From a checkpoint of a small transformer trained on Wikipedia.
Size: width 256, 4 heads of 64, MLP 512 GeGLU, vocabulary 8192.
MLP neurons of a small language model. Each row is named by its layer, matrix (gate and up: input weights) and neuron, and shows model dimensions 80-207. Each number is 128 + 24 x the weight over its row's rms, rounded and kept within 0 to 255. Numbers have three digits each. A neuron's up and down rows have the sign that makes its largest values positive.
After each neuron's rows, "fires after" lists the tokens most often just before its 100 highest values on Wikipedia text that the model never trained on; "fires on" lists the tokens most often at its 100 highest values on Wikipedia text that the model never trained on. A number after a token or word is its count.

L13.gate222:091112114107142127187114089111124142076150155139151111102117153129096123123126085089148113109126092162126100121154133112109142101144103152115101148139128133104129078117145181142131115127135111112119137123118113157140149170173100113157128134074162139166183128123102165172123149170140117115153103130142130138137105151136182119098127134132157097098109126145115150120096126134158148100159
L13.up222:124113125156146099147129106127108105133123111097105101125153124172157130143098121134124155109119145128155125084125104112115135098133127127136118092122087151081108133178095129131137155171145098117153133162130136075133118113142103122104121132096087111202143125122096109143049148145128147153139111133149127153168125096113159100118107111141139095089123128103137154112115129141135091110147
fires after: "'" 30, " of" 13, " was" 9, " is" 4
fires on: " the" 36, "s" 31, "'" 10, " its" 9

L11.gate400:137129121128120124104110074119154101090113104106068152112111112098093088124124152150140101160163123150144100138085142107076071148178136117106139168098167119118125093107101130124180134096109128125132145114145090106112137150111139090130114109152092149109107098122138130141091128149131111159127151110099091103155169169166116134162109142122153158147120148152135126101120148098160150132146
L11.up400:126133101101132114127127087134104118088133149123139135145113149096089099140122164117149122148099181118107100121097118121094066106124128109079114160152184089119114107130128124110163127132082135162097173105085084121109091106130136167116145121067125163095122141127106129141108129123156132098112178144134119157107071158138144184161100135143143123150143110145079110106118133141126153128102
fires after: "\n\n" 95
fires on: "=" 96

L6.gate122:128114132138146123127096164101188117074142136107122110170146114161110104135107146133139130100151086070128132112116093079137171169124132110125179120150142157176112138116110142154127131093152090117127122118176078075160108127145117110175131119114150155106126093111151133148115166120139119125163134135084095154125112136150135155117127123115128112097116106165158149109133148103125129135102
L6.up122:142142164172146073125114170186122149125137115118123155180153083135165132110162107147137156116119131130114124140148086143130114133139120137097111127139136113190141146153126122122101156105133130155136124160099101124101131156164153104114104120121138128108099142164093153156149109099151122109165133111137073109131159134139154120113121136109144191133100113052137174135166146100104118112087
fires after: " (" 25, " \"" 13, "\n\n" 11, "=" 10, "\n" 8, " |" 6
fires on: "P" 37, "R" 34, "sp" 6, "ort" 5, " Pld" 5

L13.gate138:118147128097148112100114121115186135151137123178139093148120058088134122115122155139167125138137128135075133104155179156123107096083163170146119125118104133132116115131157129109150088128086131140138151083155106111103127155160131164130097170110148180124164132135124114114127060129120104131128140089117074109162143112145149093159085109169155127123111135109128122102153156114160137137137
L13.up138:181114092156155078135148106106158117134119127191130079094157132142140130142137099173108154118106118148137097131099146126158143104134119140126168156132126146155116138144090183153100138131167104125148144139124118108136135155132114103160110147135131124132141119142126143127103123113168162099120116115124121076115152139136114143133142043118172103121124133101114145078083127122149126113118
fires after: " \"" 43, "\n\n" 12, "\n" 7, " Mc" 4, "-" 4, "=" 4
fires on: "R" 15, "D" 15, "C" 11, "Ch" 9, "B" 9, "Br" 8

L9.gate479:083135097114130082101094100118131144125139132121128177102118137089130107102129106168132123131164124130130137094111120112183147163150163102104146167111161100155140155138106159141149099149141108142118105116111137154110121104140096136160151124187102122100161082141111126122120147128155091131140132120145086140109143093130099091131135132124124128156123157117074094106106142116154122127104
L9.up479:113096191131093071109155120158147102153171085109152141119134133188101139139078154121157110193135108119088131158155149117170165099092119080115139126127162130152133123117075146132115107109179121131161087127148128079119095123101145136135169109122151156094107116155136135123157135116138141144108157125113140084150102164154136115134132136126123105170123146126135161120073140104130090115140
fires after: "=" 54, "." 21, ":" 4
fires on: "\n\n" 49, "=" 29, " is" 10

L4.gate101:101084152129187087105142127153129138130112103175154136138149134087153159152090124082127147101134114129164156125129198152149122123125145155126122116152133127111125123140129181132141101093136054124172122102150110137119135142103148157159087166136123145109098137146080100124101110148115121186133157140101106153138112169133117165121100102149114114127113095151147121124153154110124129158155
L4.up101:129104181151157095134146126136139103109123105134098130091112146118115089108158143159137128121150127162141113117164138088095133109128150137101068128138132133159088104105120111134127122110151138103117164123131172110144133113126127153114130141133127130156121060168140175123124099097103175125154156096136145149137188120158087148173145147109133140123136117105159119124139127081112167134167
fires after: "\n\n" 52, "\n" 23, " \"" 19, "=" 4
fires on: "K" 25, "M" 24, "B" 16, "S" 12, "H" 10, "D" 8

L13.gate187:083138116089114166101147139136107091131170151126149173137134120119104140149140104106139147131181142177117106146108120141137169131146138121178114140123117103110109148141172096132109154146088124102112168168137127115121171161125138122108128107099107088151110147134152105075123129111119158149154104103138125110138140118153150161098121138112143148101114175131145089168154086100154136149139
L13.up187:094134094104136109106125128096102146126104140118114155144137138154109101142117113127108137151126093089133125166122141159152091114160156132098131084072128086150124150117141172145143121101127130137118105118145105100150148142136081118115104123175124125127170109141121115084158126107125124064107189127116094143106126130107139159051127140110183111104126183154121141140111174161120112103112
fires after: "\n" 48, "|" 7, " |" 6, " 1" 5
fires on: "|" 45, " |" 19, " Team" 4, "\n" 4

L13.gate392:157134146179192094093140110158150182164072121155156142103079136155165125166160155133088116091109116141088093132144139101085140148105136110121137144098170113135157146145133122117107137113195149144103121117140122128114147166122141154161123171112155153154130150125126133141113116147115145151105144120130139092125115199140137122132132101156122112121109103137135098133131106103165123177117
L13.up392:114120131153139090169166109104154122130081119145096116065120101150148138116109159174122176147159132107121102148126143105128127090092082124133126114084100130157118141141100126137114124146167144143114148095146158113089140150149131164094130111114162133114102098109128115139160109125149171143138169090129102129108123140154123126152144135155111123126080126127135130122152120104142160119135
fires after: " \"" 22, "=" 15, "\n\n" 9, "\n" 7, " (" 6, " the" 6
fires on: "H" 31, "L" 21, "B" 10, " ch" 8, " h" 8, " l" 5

L4.gate237:117087148095124100159120143093109101158136119121147077158075180151096158114102169090133102133123130125110119104150172149109145189125112103132137112129155106090136100156111122142086096134161134163167122144131150175102137109161133116145114089069131182132133108093132097125130121152114107117134103160108084152135105085136111153125121136152133134089148126174154144123123177066131162142130
L4.up237:114111113112150149144142150108118104134139121104075123130159152116119111143172108073109118066105166115093137099147125089190123137116137120116118127146117133130127122131117108122170130113142144163140162097136084110116120137108098135119100080128110139146179154132129101170129106153103100131122135160101132151109137124123114121141129058114167132128145111110149136114101105087084109143164
fires after: " |" 55, "|" 26, "-" 6, "." 4, " (" 4
fires on: "  " 81, "de" 13

L2.gate290:150171169150168126122114098133122112125069130145150137102085123127139123147114129099135141115132121149144093121115117109067121115122133115146176137134187101158137130154118136123117109097152153120126093119145117158132115124180121149128104116182130169125204121106147098149130126121128124157121109147148140174131103135084142131133137138133130119100135074087131136109151163141094117105152
L2.up290:144173114117128119180111120086111126110167175171135151110165091153122170139161125132111114113133127133142135133141126149137108167067111158055152164133109130176123135124143138156107125142135084104155147096123126151134128129125132121121147150096152129100191123082123090102157090126150132147145118135109115135115160156137109150117113115137109141124125117134133149140076144163123130093086
fires after: "\n\n" 16, "\n" 15, "=" 10, " \"" 7, " (" 6, "-" 5
fires on: "E" 16, "O" 13, "Me" 12, "over" 11, "Or" 9, "Br" 6

L12.gate361:144091088092126141131040114086129088106150121110143102119121103146130117097120113108121109134159139158126135170086114081114107192108067122103100117136116110133104105140117116142168139106149080134159098107152125166112124157127163113152154117085134137129094128110136105142150112152086100115109120126103096126142138095134086066112140137131107169124155123163149141165143103099134159136131
L12.up361:127107119124120114096093133121144114150146108110139119144113108133146145163115178106118155125137148119118135104115150133089104113140160128098127114147057113113117093107138140100150127104160124164133130145147155131116111120122159145148146191105152107125126132117135118120105103137156149102152108100115136151130078123155148132118138082135149148145118127119100115186132122150105196130139
fires after: " |" 47, " (" 15, " and" 11, "|" 8
fires on: "  " 45, " 1" 18

L2.gate454:124139148127156136097144085096139167147127149166144165138149135128135181141107095101136165130149123173137101128142124144160153107090082131146125103162095123115093126121099100145155143104119113141102127143145170120111139127091103138107160136136082086150100134121121105133122150122130137104109117077063162142134099111117104090081111142166161120149127120111124153092141143129170131140121
L2.up454:134117160112174144122134119114134134098091136154108134105157164152141098152117121101114105142161135144155149103113101143122174127125126140153142092145085127117124160132154163131136105118100187187154166116136129139165115166126107120160113106147107155154141180124151131120147124144155137126182130122120134141162076176154075125139125150180148130156133137089136110144152103094132120103118
fires after: " (" 32, "\n\n" 16, "=" 6, "\n" 6, " \"" 4
fires on: "G" 51, "S" 14, "W" 7, " Gal" 5, " Kam" 5, " gal" 5

L9.gate36:145178137150109128104101110143146113097109144128098120161099130135122119131065107110135138115090107119138130115124145122119146122153085130114153159131139112120173108141073168157115130138137146091093118092115087189116107121122149136143083096110157150162091145142124133163140132112131126116131193136108119154112119145121120115151147063107131091155138157107147137130132118128096136132139
L9.up36:117138124103170149102134153132138111100096185127056101130177144066095141171141150134111155085120144156123099094144139137147138112131101109095129162119132130124127126134140116154158132187144113153132116110157114090116137125117157147166130113110130121152092131130125099157119099102138139143114094126117105157137092126159109079110124125111137147107146113123130139124134118142122108081135
fires after: "." 51, "D" 7, " \"" 7, " (" 6, "\n" 5, "\n\n" 5
fires on: "S" 21, "M" 18, "." 12, "ist" 8, "C" 7, "Se" 7

L6.gate284:135113099116107137121103115076137115108124081136116138148119125115137103157110085156131123127112146094109144104072130131146137140119098116116098103099133141107116070183113097103107130159109143124101124139155134133135163112135121152157133078137147142136116094141096140151078104122132131155122142098132189144087140101147170077157114131147154138146124120127082104095120100088136108124137
L6.up284:129125098134167105081129144154141124154150165112133141161150124103132140143107103140162099116161155131127174109102114138107152101130124155091133173144147111128142147109107133137122159106166147096121097130132176098140117180176118140115123102091096137161072120139116140136153133120107108134170132111115124119113129100149103197142143158140110143108145112099105127170096151124127097109145
fires after: "=" 57, " =" 10
fires on: "=" 93, ":" 5

L9.gate64:107105117090116121123110115135107116114114142087129140107140139145119150104164172119108128154165126097143155102142159163119160131138131147131118148121120157147147142123147127159124127097153124167168110141136124099139177119194077106136106111098115111111160147111137116145136132116075098143119112126143086144116181115128134097165175132158103117124142163115108116089130150083122161109122
L9.up64:088121151124127110083102136123117169086134123118182118103133182118105111168140110152098166142132146093132127121185132115111182139165113122113111129074089152096112109126146137112107109075114109121167142171160136132184161123124101185136093092146136158117160148147134110086150135129156134122150091098145120150136130125153165176103087091116138154134172091123099105104124134127120147130109
fires after: "-" 72, "\n" 8, "." 8
fires on: "|" 75, " Up" 6, "On" 4

L3.gate433:135123131095158111168095090092171094123135127122131120121122106129129081104102128160117082143140137145138111112110098127124183137102119135109130161138157111129127099101158118163102175121150091079096082153142108119119167120105080112112047111087141128129162128150113126141136117117123156095101121125140145137120151129116155156153130130126135127158067130107148178077140118088139131108159
L3.up433:065138121112154126156075143107146082123141129150127129132103115098097159167087137102116125125135152127139105107128124140192111096125096096131124122110162113103140137143132100169116155155160124105107073166115105107152135128148122166119151178135166140190117135133181164129180095146110130107115159095132136098118132106154101119125118167105123137101171154097130136082137168111125168109136
fires after: " (" 26, "\n\n" 15, "=" 12, "\n" 10, " \"" 6
fires on: "M" 77, "end" 5, " end" 5, " des" 4

L12.gate285:077140135121114163102134099147133128163119166125130109143207140093118129157128137131131118108175130141066148134126110114132128144131134154134107128136130119131110113158145137114114154124123117100112127137102146140134165133156093141152129120149151097099121114101089124102130094154116085156089187133111162173148153155122117094121143179138111123092121161158123107127114090113069178125120
L12.up285:115143176099149092146103145158150113113141129119131093152117169092124141091100122119102140123113084106146136111115122148151160167118085143111148096092138087103151149131121140095133085121137138162124098135105115132158159126119126104146111175134148127107141153109118117150134146147114133149115078038103125100111181159105089155111076079129131144084145109120148113166103143085137097146122
fires after: "=" 98
fires on: "=" 98

L11.gate57:145159144137143141156160165101175149134109107104101063160162142080127123124129178138115109149137151152104138119119140150165117154120137142095157095133159089142158146086095191146108099110100138199151150136098154117144104148108149114113102148115168123081142116142119153174134100138118094139107131112126135169130096118139114122130141155083136127090113101148118139138095120108117061145139
L11.up57:148157129141087137122152166099220133114102107112122133132113136102150123108162152116130170150113105109116120126119123145128107118113102133105112097128108090155131141090138133117094131085149101122135085134128112123147136149156144126134097136125150134112208086113122124092130114172103116129082080097147159105110138109118121139117150131128151113112089085111141111159109147110185148169115
fires after: "\n" 52, "|" 18, "-" 9, "\n\n" 5
fires on: "-" 86

L4.gate70:114091159105163164119149080130119163194119113137131125150144147097142164149153120091100139114132137098133113120149123113115135120122070126110127089140127104142136093129109103151135111188118110114156131145137102119095108128128123132116146147130136151158141139126138087132141115129127122109116118118103118131086112124102123125154151114098142152167107111130079147131109114114129161161120
L4.up70:118092166152106150163138116090139136130124128047095164111107123120191149148157111141118115136146086171176131077155107163097128145123167142116126118144119149111129155116113113071115160157092129106135110115127140155121127118106144137130135093140103114128130124164111161118154149131140117118138096130148142088146140128152145106134119167122125148080115106122160127160095113168138159117147
fires after: "\n" 48, "|" 11, ")" 6, "-" 4, " Pri" 4
fires on: "-" 48, "\n\n" 16, " Party" 11, "or" 4

L4.gate106:152130119150152123132102113123104145114121115143080139164091071125158148141120099109106147149149154101157120136093170123161118133133102148117139156103125137107087130150157091131117118113102118076149150160116109097128146112095141145132122143073075164126106155153161111139090120118150104131141160136129115167144120092142066142118108137099104114187119103097172131117122101098156127150121
L4.up106:107113136156135175117120148110146134081142151109123095150133133138086149154095111142110169115139109120200171089147104149113122135088161115175177094076124071120149108133184122101143165105147140119115122145158125145123149141118137147092130168127102141174151136156094144159113139091125120141133116105104133112128118103097055136071119093140120140128092126148104183125162137072096160159118
fires after: " (" 16, "\n\n" 14, "=" 11, "\n" 10, " \"" 7
fires on: "M" 65, "ific" 4

L6.gate311:160149110105099097113130166138125110134135092127134112106117137122124145128163117121139121140161110146115113079114094130117156115128105099114104201143144123141102122150086145140147171111136104105157102111133129079103134085090071141158085163121113127161111165160136086163145130069142162136130140099100106126131138076114133107078160121132103145168149134119137114180092126128163112076155
L6.up311:088118139145093098119093165169130160146120145129150113125106129076081113146113182130130171148175139122128129113154112090095103116134142070164092144115101111110185091178107136137116107113162105114153165098089158157147126150114144113124120122124112105167109140144137114117120140109100119163145101085112132158149144144131112092100125096132087182113161105111110110114127172128108099079123
fires after: " as" 61, " was" 10, " became" 7
fires on: " a" 98

L6.gate61:130101119105122135093119106145125147105091113098093125139093143127104157135114113120115150101178104098130173135105129118130166089163123141109137143136183161146133153103110158163118152121126177114087116115118129105110131136086110146101162138124148143093114150154187149128154149143148162110128097106124169090108165153136156139144091118183140099154163104077147111135118145113134160196134
L6.up61:079169104141124122122145097154159118105135137115126174149104172128177129141129119108162134135118138147140173139122124099150097110144152097050145137121134121127156153166139136111095134109110160160126135134111135090129106157140119115156175124154107142172119108141115152157157138134150164085197138095072132128166116108078151131097119141142157142158146125129149096130157145129129141123110
fires after: "\n\n" 64
fires on: "=" 64, "." 29, "?" 4

L6.gate42:118146165133094139129191127143153115154132125101133131162124144112114124124096136128116182057155132169103098098147149096140101096156079074124154145142113117113127128157127157135164074134098160101167129115142131122103075108149129151122122158150134138121106084098129085103117114122128121178126125166125105143077114139139101112168108116119128106140135149117159144134125118097110136152149
L6.up42:121150164097132180157163116121116113098117122132121131090175157120099144121128112127124137158147095154117137130154085152110133091112086098134104114167085102110109126097143139137108141111129130148132110081141107114098108097128154117142147144170074141123148077134141116110158127146179106134083102153118126098104101157123161120123118103126101082165166106126132158154144139133098186160117
fires after: "." 51, " and" 5
fires on: "\n" 29, " in" 15, " (" 11, " at" 10, " |" 8, " of" 7

L6.gate334:084068143131135114152143101104106147139111127133140121081124195084123102136081133149094132106111126153101106127132141138122116112108154107106150142133119148159160118145135117129086121121121145143121118101161109089152147117128134140137105144126110160127129146139141059114133148086056108108144149135150086101101149161163070170114124145102151142146150169115117092118184137117122129089178
L6.up334:111132132156090110143167110102089102129086139123136150148114107130131142151128114101125136098110103123127133142136124137084147123133154085112125114107107154144143100149127119120117102143129131174148105170163143063150154110144137164109125047111054147139131120100118146146123140096121101145120122139123125106123117107126124166135166134104140135146127154123103109096162117099175121105124
fires after: "=" 97
fires on: "=" 97

L10.gate378:162123112162141128139171097123097144138084143079155143105102144111124113155176134155122159104133129108119141099162170131102129128104100152048123132138109112099137122149162151111113149126124147164154111152150131115092151128110124148148142122103152173120167177154120105110115165156129107158132122115097130129113101138130128147142134156083128175154134094128105146107129108056099142063074
L10.up378:103142122097121087112091143099135117128146151122112189117124142136129142114128105193155170117127114146128134065127168097114160129124140091142167111095138140145130147162128138118128146118130155147165135141161150088146125119104124125128177109134126137129110144097106180146099132127138090142157131096105129093136110096140109145149115124137129154135140137100182087135132173131178126150131
fires after: "=" 93, " =" 6
fires on: "=" 99

L3.gate178:113114166140117109157133108131153164095151142122130119140117066154138115090129140140145134125136166158130122192126126089121139128098113141141102122134152106167103127099161106141106086094122126128129104131112138159105096108115143101163163156093140108138168096131117079185154100113113084165161144111101107160098119128146115130088086163105134130124149126120112158151132159110195118123120
L3.up178:174129124151105094101117124152112122113113117110099150141081087081121112136146106113119142113120124122139147120137143125117157131125139139129109144136083113157126142144138124065109123169159109088135079112157081131121127124126133187137086151138136147110156138153099138059156164081151133117091129169098115117065119108086151086145148149154124128125136139110156166138095165106155134136135
fires after: " (" 30, "\n\n" 16, "=" 13, "\n" 10, " \"" 7
fires on: "M" 84, "N" 4, " Mak" 4, " Miy" 4

L11.gate104:153145163126122137162132138086129121137106129146163131168109120102106112147154131159137131138110146111093136092129137126118154147152090090116136143122132105167157114110131121139136169123090152097092126141138145123134099143071099171141124157117153161127139143158129111120156128120124094127149156093092138169139125091131142082114125126091166108161111142109124135134117138087114132072076
L11.up104:121125119114139113158118114144112141164141095131135083107127138148117148151148098082097104154148151121140135140102159142164184134126148133138179128129140118149130129116075085110121091143099151182099160117137145120133143142093124143114173095130132127140092170090126099147194131133117112116162122162102131088099107141123113078118107109126163099103083119133133105130117124117142153095132
fires after: "." 29, " 1" 8, " 2" 6, " 5" 5, "8" 4, "\n" 4
fires on: "," 55, "-" 7, "50" 4

L6.gate138:121139099110158120162121120122151114122109146072129166077071114074130103168150152108083179147130140176092178144109152089130134129125084098126108160142100141112148129120112151148075105097163163162129130165109144101103142085115120134114144118103162111110129129124156136098105109126142163106155133144151129135152120101099138086153096164103141129135175104116125139126120123121112093115134
L6.up138:145164149088124092139120102132111111149147109146139074146109149132114105092136125177104152133122110111139122104109101112166111077123154131112148116126108134085166143126112104130141125121118133147124146088099130110100093133116141125120125134153136128095149133102155088144130120134145092145146136098096132098148124137127107114124117134134165136108111152100140148118138151084149123143130
fires after: "\n\n" 92, "\n" 5
fires on: "=" 92, "|" 5

L6.gate398:117115142140116102098156112142137123087105188105168126097129104071138088130116104139121113162165150134140044146157131104140106136131160092149161158113134145147117106148121124147130129104140132154151113112087153094117156159134127130098102114131127146148114106139136149126136134149116098150139110138113118129109122115076110161147105142134101109100116109121120117100112119183091136122113
L6.up398:117121142112119100160101104160137180119124124052134105119150154127125108124130084129124122158137136114160110179186111148132125180098130122163128120139104111160109108152126142127180114132158111147108147126115126138139104114144117142105126133100130161182132125132118140107120121167139090138119105164139142114167122100064113115170150145174098136111095103144150170160119114151158133106174
fires after: " was" 36, " is" 15, " No" 6, " are" 4
fires on: " the" 77, " of" 6, "." 6

L10.gate109:149159094137161140126098144138142131172116136115128119121153147140144165148132141156109120123153117140157113084096163110145125085136161114145145159130132124158143131122091148129086104138081086155130142151104126193147107101138134121131124187150116110128165059132150144130097152163156107136170145105113119126152127107125146150096109150137141127149158120147120105131122140115108107107134
L10.up109:107117086108129131115116117119131129086095120089130091106130137123139134154119149111109151119108112129092144134154123143157161153111165128164148124097149090098137143115124154115117130110112100141114095146113139121175126115138135154119121125141178130162069176112105116113140132146090115163117115146107198160160080161096130123130116119114124131134124146151145099137157130114144109126101
fires after: "\n" 80, "\n\n" 14
fires on: "-" 81, "=" 13, " |" 5

L4.gate199:106113112139144140153180120165102139129105171138101166165111143111102160112154146107161128098101171172134120155147142139095076100080141132118132164095094092138133143133173143122109128125162078138167146124158116158118137128139087142127151141165109137135148115121112120154127104118151136147109153141160058116165136097120138123112160116171113148141142161144167165151171137091142089127190
L4.up199:121105061178116127140135175150129104134103112109110099103133168094124143094148147144125132095117158135143177130123175149110109106132124121086149185105103147120071104120159118119125150122117081100128111153138132145166116154134097107150139124102109174135146110132131115117176128107114119144143128128152102107144098120163159128151165114127141117178115124173127147153132118107133132113161
fires after: "\n\n" 18, ";" 15, " (" 12, "\n" 8, " \"" 5
fires on: " |" 31, "D" 30, "vo" 11, "ub" 6, "den" 5

L4.gate144:112150126128098135153130114164122096080121109099118141122131123088121149138114151127116159099130115112139146152121143132099151154135127110099145116124132124144142109128155134161129144145135165141118146097139151194123135083133153159191077141143121170147166110156136086139086126114108115155114158118128148143152085090126120150151186148109125121157105146152115117096113140113118137083155
L4.up144:127124143139133108140157169175114121116158127124134118122139134146140112132099144112097131137109091143097121102125139070123143117143125105117131156104129082139097133118134107159142090137099146145114101131123137119197143091126133144144130125144138153117162138128148120152090157133128121147129161081144125133147145115100137146135118149124083116097143159139171133143121123149171135130119
fires after: "\n\n" 97
fires on: "=" 100

L6.gate73:125179115129104139102157118132145086113134132135145102095145090118104057138131179101144129130106157117113146130145087144107112111109103123084117093131114106137089117146122143142085117141096119152104095090148136127123140123169164142119131100114102142127108081152171133164064121150160111115062113167112136106136096130131163155096147074144110115113055077122139135127102096111134112081157
L6.up73:143136153122166181103107119108124106112118108122100111108129153115114104110119146100114120144098119096114172137139140124134147135135088086166129116161157141116108133137074110127120105136142119116113130157123153134142143119198143140116128075150122157094063139126161117146119142148144160149077137123140092124106083099120157084151148143090120069137147161193148145129149121084123149136181
fires after: "." 50, "-" 7, " |" 4
fires on: "S" 18, "." 16, " |" 10, "com" 9, " at" 6, "ma" 5

L13.gate9:112130107138160134134115099140148153155133100132159121156117129098165131139092169126179134094077113101119160124111132094153156099109138158143158092074168112119098124187110114148119103158105133100124112152169116134129135117126148071136115139113149098131129132150151094115159119096074148073125133060113159138135121086144179154154129116089145179083113130153141118112126137142107150133126
L13.up9:137124143106141072108132131104130167116148166139124136140126090152196098134167137140132120121135075148160116149145152115118137154123112115102160121109108102119132131130130136131120113124143111083133156104162098136096103125175076113151152136112128109123197094156123102159137134120123115137127113125134101074105150158116152118132102169090110124115145138112100138107113127119162104138143
fires after: "=" 41, "\n" 12, "." 11
fires on: "=" 41, "|" 8, "\n\n" 8, "-" 4, " an" 4, "4" 4

L9.gate446:149137073094098110068139154124130125099120136137139120110138101152113131112099075121135154151156125148105178134127150096118111116144113151085115081118133155152077101097154145135142148109105095155099119132125137150130111145161160144128080139157112142114151136117163091114157082146088132133098099110163139135119155121149145139152110141144127126157120174144151152098110139084114129137155
L9.up446:084116103150156110104126162130136122158124158139125106116125160128121093177107091108113138142153145139143086128161110154116115155095113168087150143103123148143087134099127150127145103140109114142138126157117122156142129152115103128110147130138165107155153120153119098111124111146127088143114135118162097097127127114117133129080125115117113135146126160140131116115108123107077134115130
fires after: "\n" 38, "\n\n" 34, " Year" 12
fires on: "|" 70, " |" 15

L6.gate193:143160174138160107156139175135110153144147137111097118101166114085109118116117129174142136093120101155136153178111130128140137133096125125116136127099115128156153141108167118160122121125118155114130129144128126140119134110140130179150159157134107131104139127159145087093139097118161088138134124121099086142106107124171106111095157155074160138158111141136135158108103136140142110077102
L6.up193:126125162125159154149118091157129115108115129141127109123127192104129135200104137101139145132114129111125127111089131145125104131112143145085144135119176129122176128134160131137149095167147118171104140147132128054116137184159107170130114107110131126129107121147149127148170101142098111174120126138143135172139134121100142124148143134116145128090166113149128114113114085130146142147069
fires after: "\n\n" 96, "\n" 4
fires on: "=" 100

L12.gate207:062162111124171123085113142055146154126128158158154106122155084108105165163138111091099134141159106106124133177152111128167112126151130141105143171086115113151126108132141146093151214122102122113101117135159113083168070137118107149153134161099116143129146119123152138108090133144130136134096117124169129129131124095097142118155133098118077133127139144158148107149136109124131138096146
L12.up207:120122136174132130136122128129103096148074129164134141107139176146128086172071137102108124160151122142148103111164133127136120150100121105128118147135132136140142113168113118181146110151135138128096120109148131132138115142121180109134104132066155143174116147125158125130124170136148113143156133146113089138130134111143152134090120115164144109135135098115100039081123104084167146152137
fires after: " as" 40, " was" 16, " be" 6, " been" 4, " became" 4, " and" 4
fires on: " a" 99

L12.gate223:074139167099152098154084088104106114134103132157131105111151125101169122111119128093081112088082157146113111083133130115137102093133084142116126135119173102098126119120119175171099142111097104132149150155150121130140148129155113163129085144114165141092121121125094148138118135146143160152099147128095132109129144095099122127099140135099130108141115097152115143149147116141109131163114
L12.up223:114170135152102146140134100076132106113128146139132124145109125153173201144153149126127145127114141127111118129119135137137140056084167131099171135078130122107138144117081141154118143059135119118107123150129143165141126141130164131111131125088128125121159086104185084102134141115120083109084098111129151093126143164113080095130124158079105145099158100131138101130125128111100107140168
fires after: "\n" 63, " two" 4
fires on: "-" 73, " |" 18

L9.gate358:140118093086116078144094111114153106115121161090161120121128091129120106133123148154131100066109113112150142140152122117099131136173105107123135157098164149165135151156107126124100147133141094080145106121091108107124143162109146121124117143109117086130168113101081111140139104154096118112164123138092094164134124128137126119125152172133112135118131101119085181117156145136132122131156
L9.up358:144177138161155107122136116136181148126164147153138133114159096114094090103128106143145102120113130123127105167173155112122154140104053101128104138148105103132083104157133102113145132131158145123119146148101138076156080100147111174170103136146174126108161163099121138145126112141134106112138116144122137135181168103129171144132105125124108081138147128124142137166153162139098132106103
fires after: " (" 28, "\n\n" 13, "=" 12, "\n" 10, " \"" 9, "-" 9
fires on: "M" 77, " Mi" 12

L2.gate339:115110119142180066215149129141140133109111117177108116162133109107093140095116138148138105122080121133155114147138120120140162143139130125110115101168091134146168141124122090152108145155098121105119105103156074114104160153107129117171098192148100112097109134107119113132142088132131128107145115142140135110133149126105130148112149106170121143109121074155141118103171124174151110103129
L2.up339:166139140156166124130101127128134146159118136148130097131119170115120138148134151106175148114120105165171075146067103064114173125132168112100094135158121117104128132090086148138123079131105112114135113110150114131125108134133130108176155153134102132111102127141120072118110123152126120132161130104141180125143097118116114143130126089173106132081125134124155133185099113090138098117137
fires after: " (" 30, " \"" 18, "\n\n" 9, "\n" 8, "-" 5, " W" 5
fires on: "R" 62, "N" 21, "B" 8, " N" 7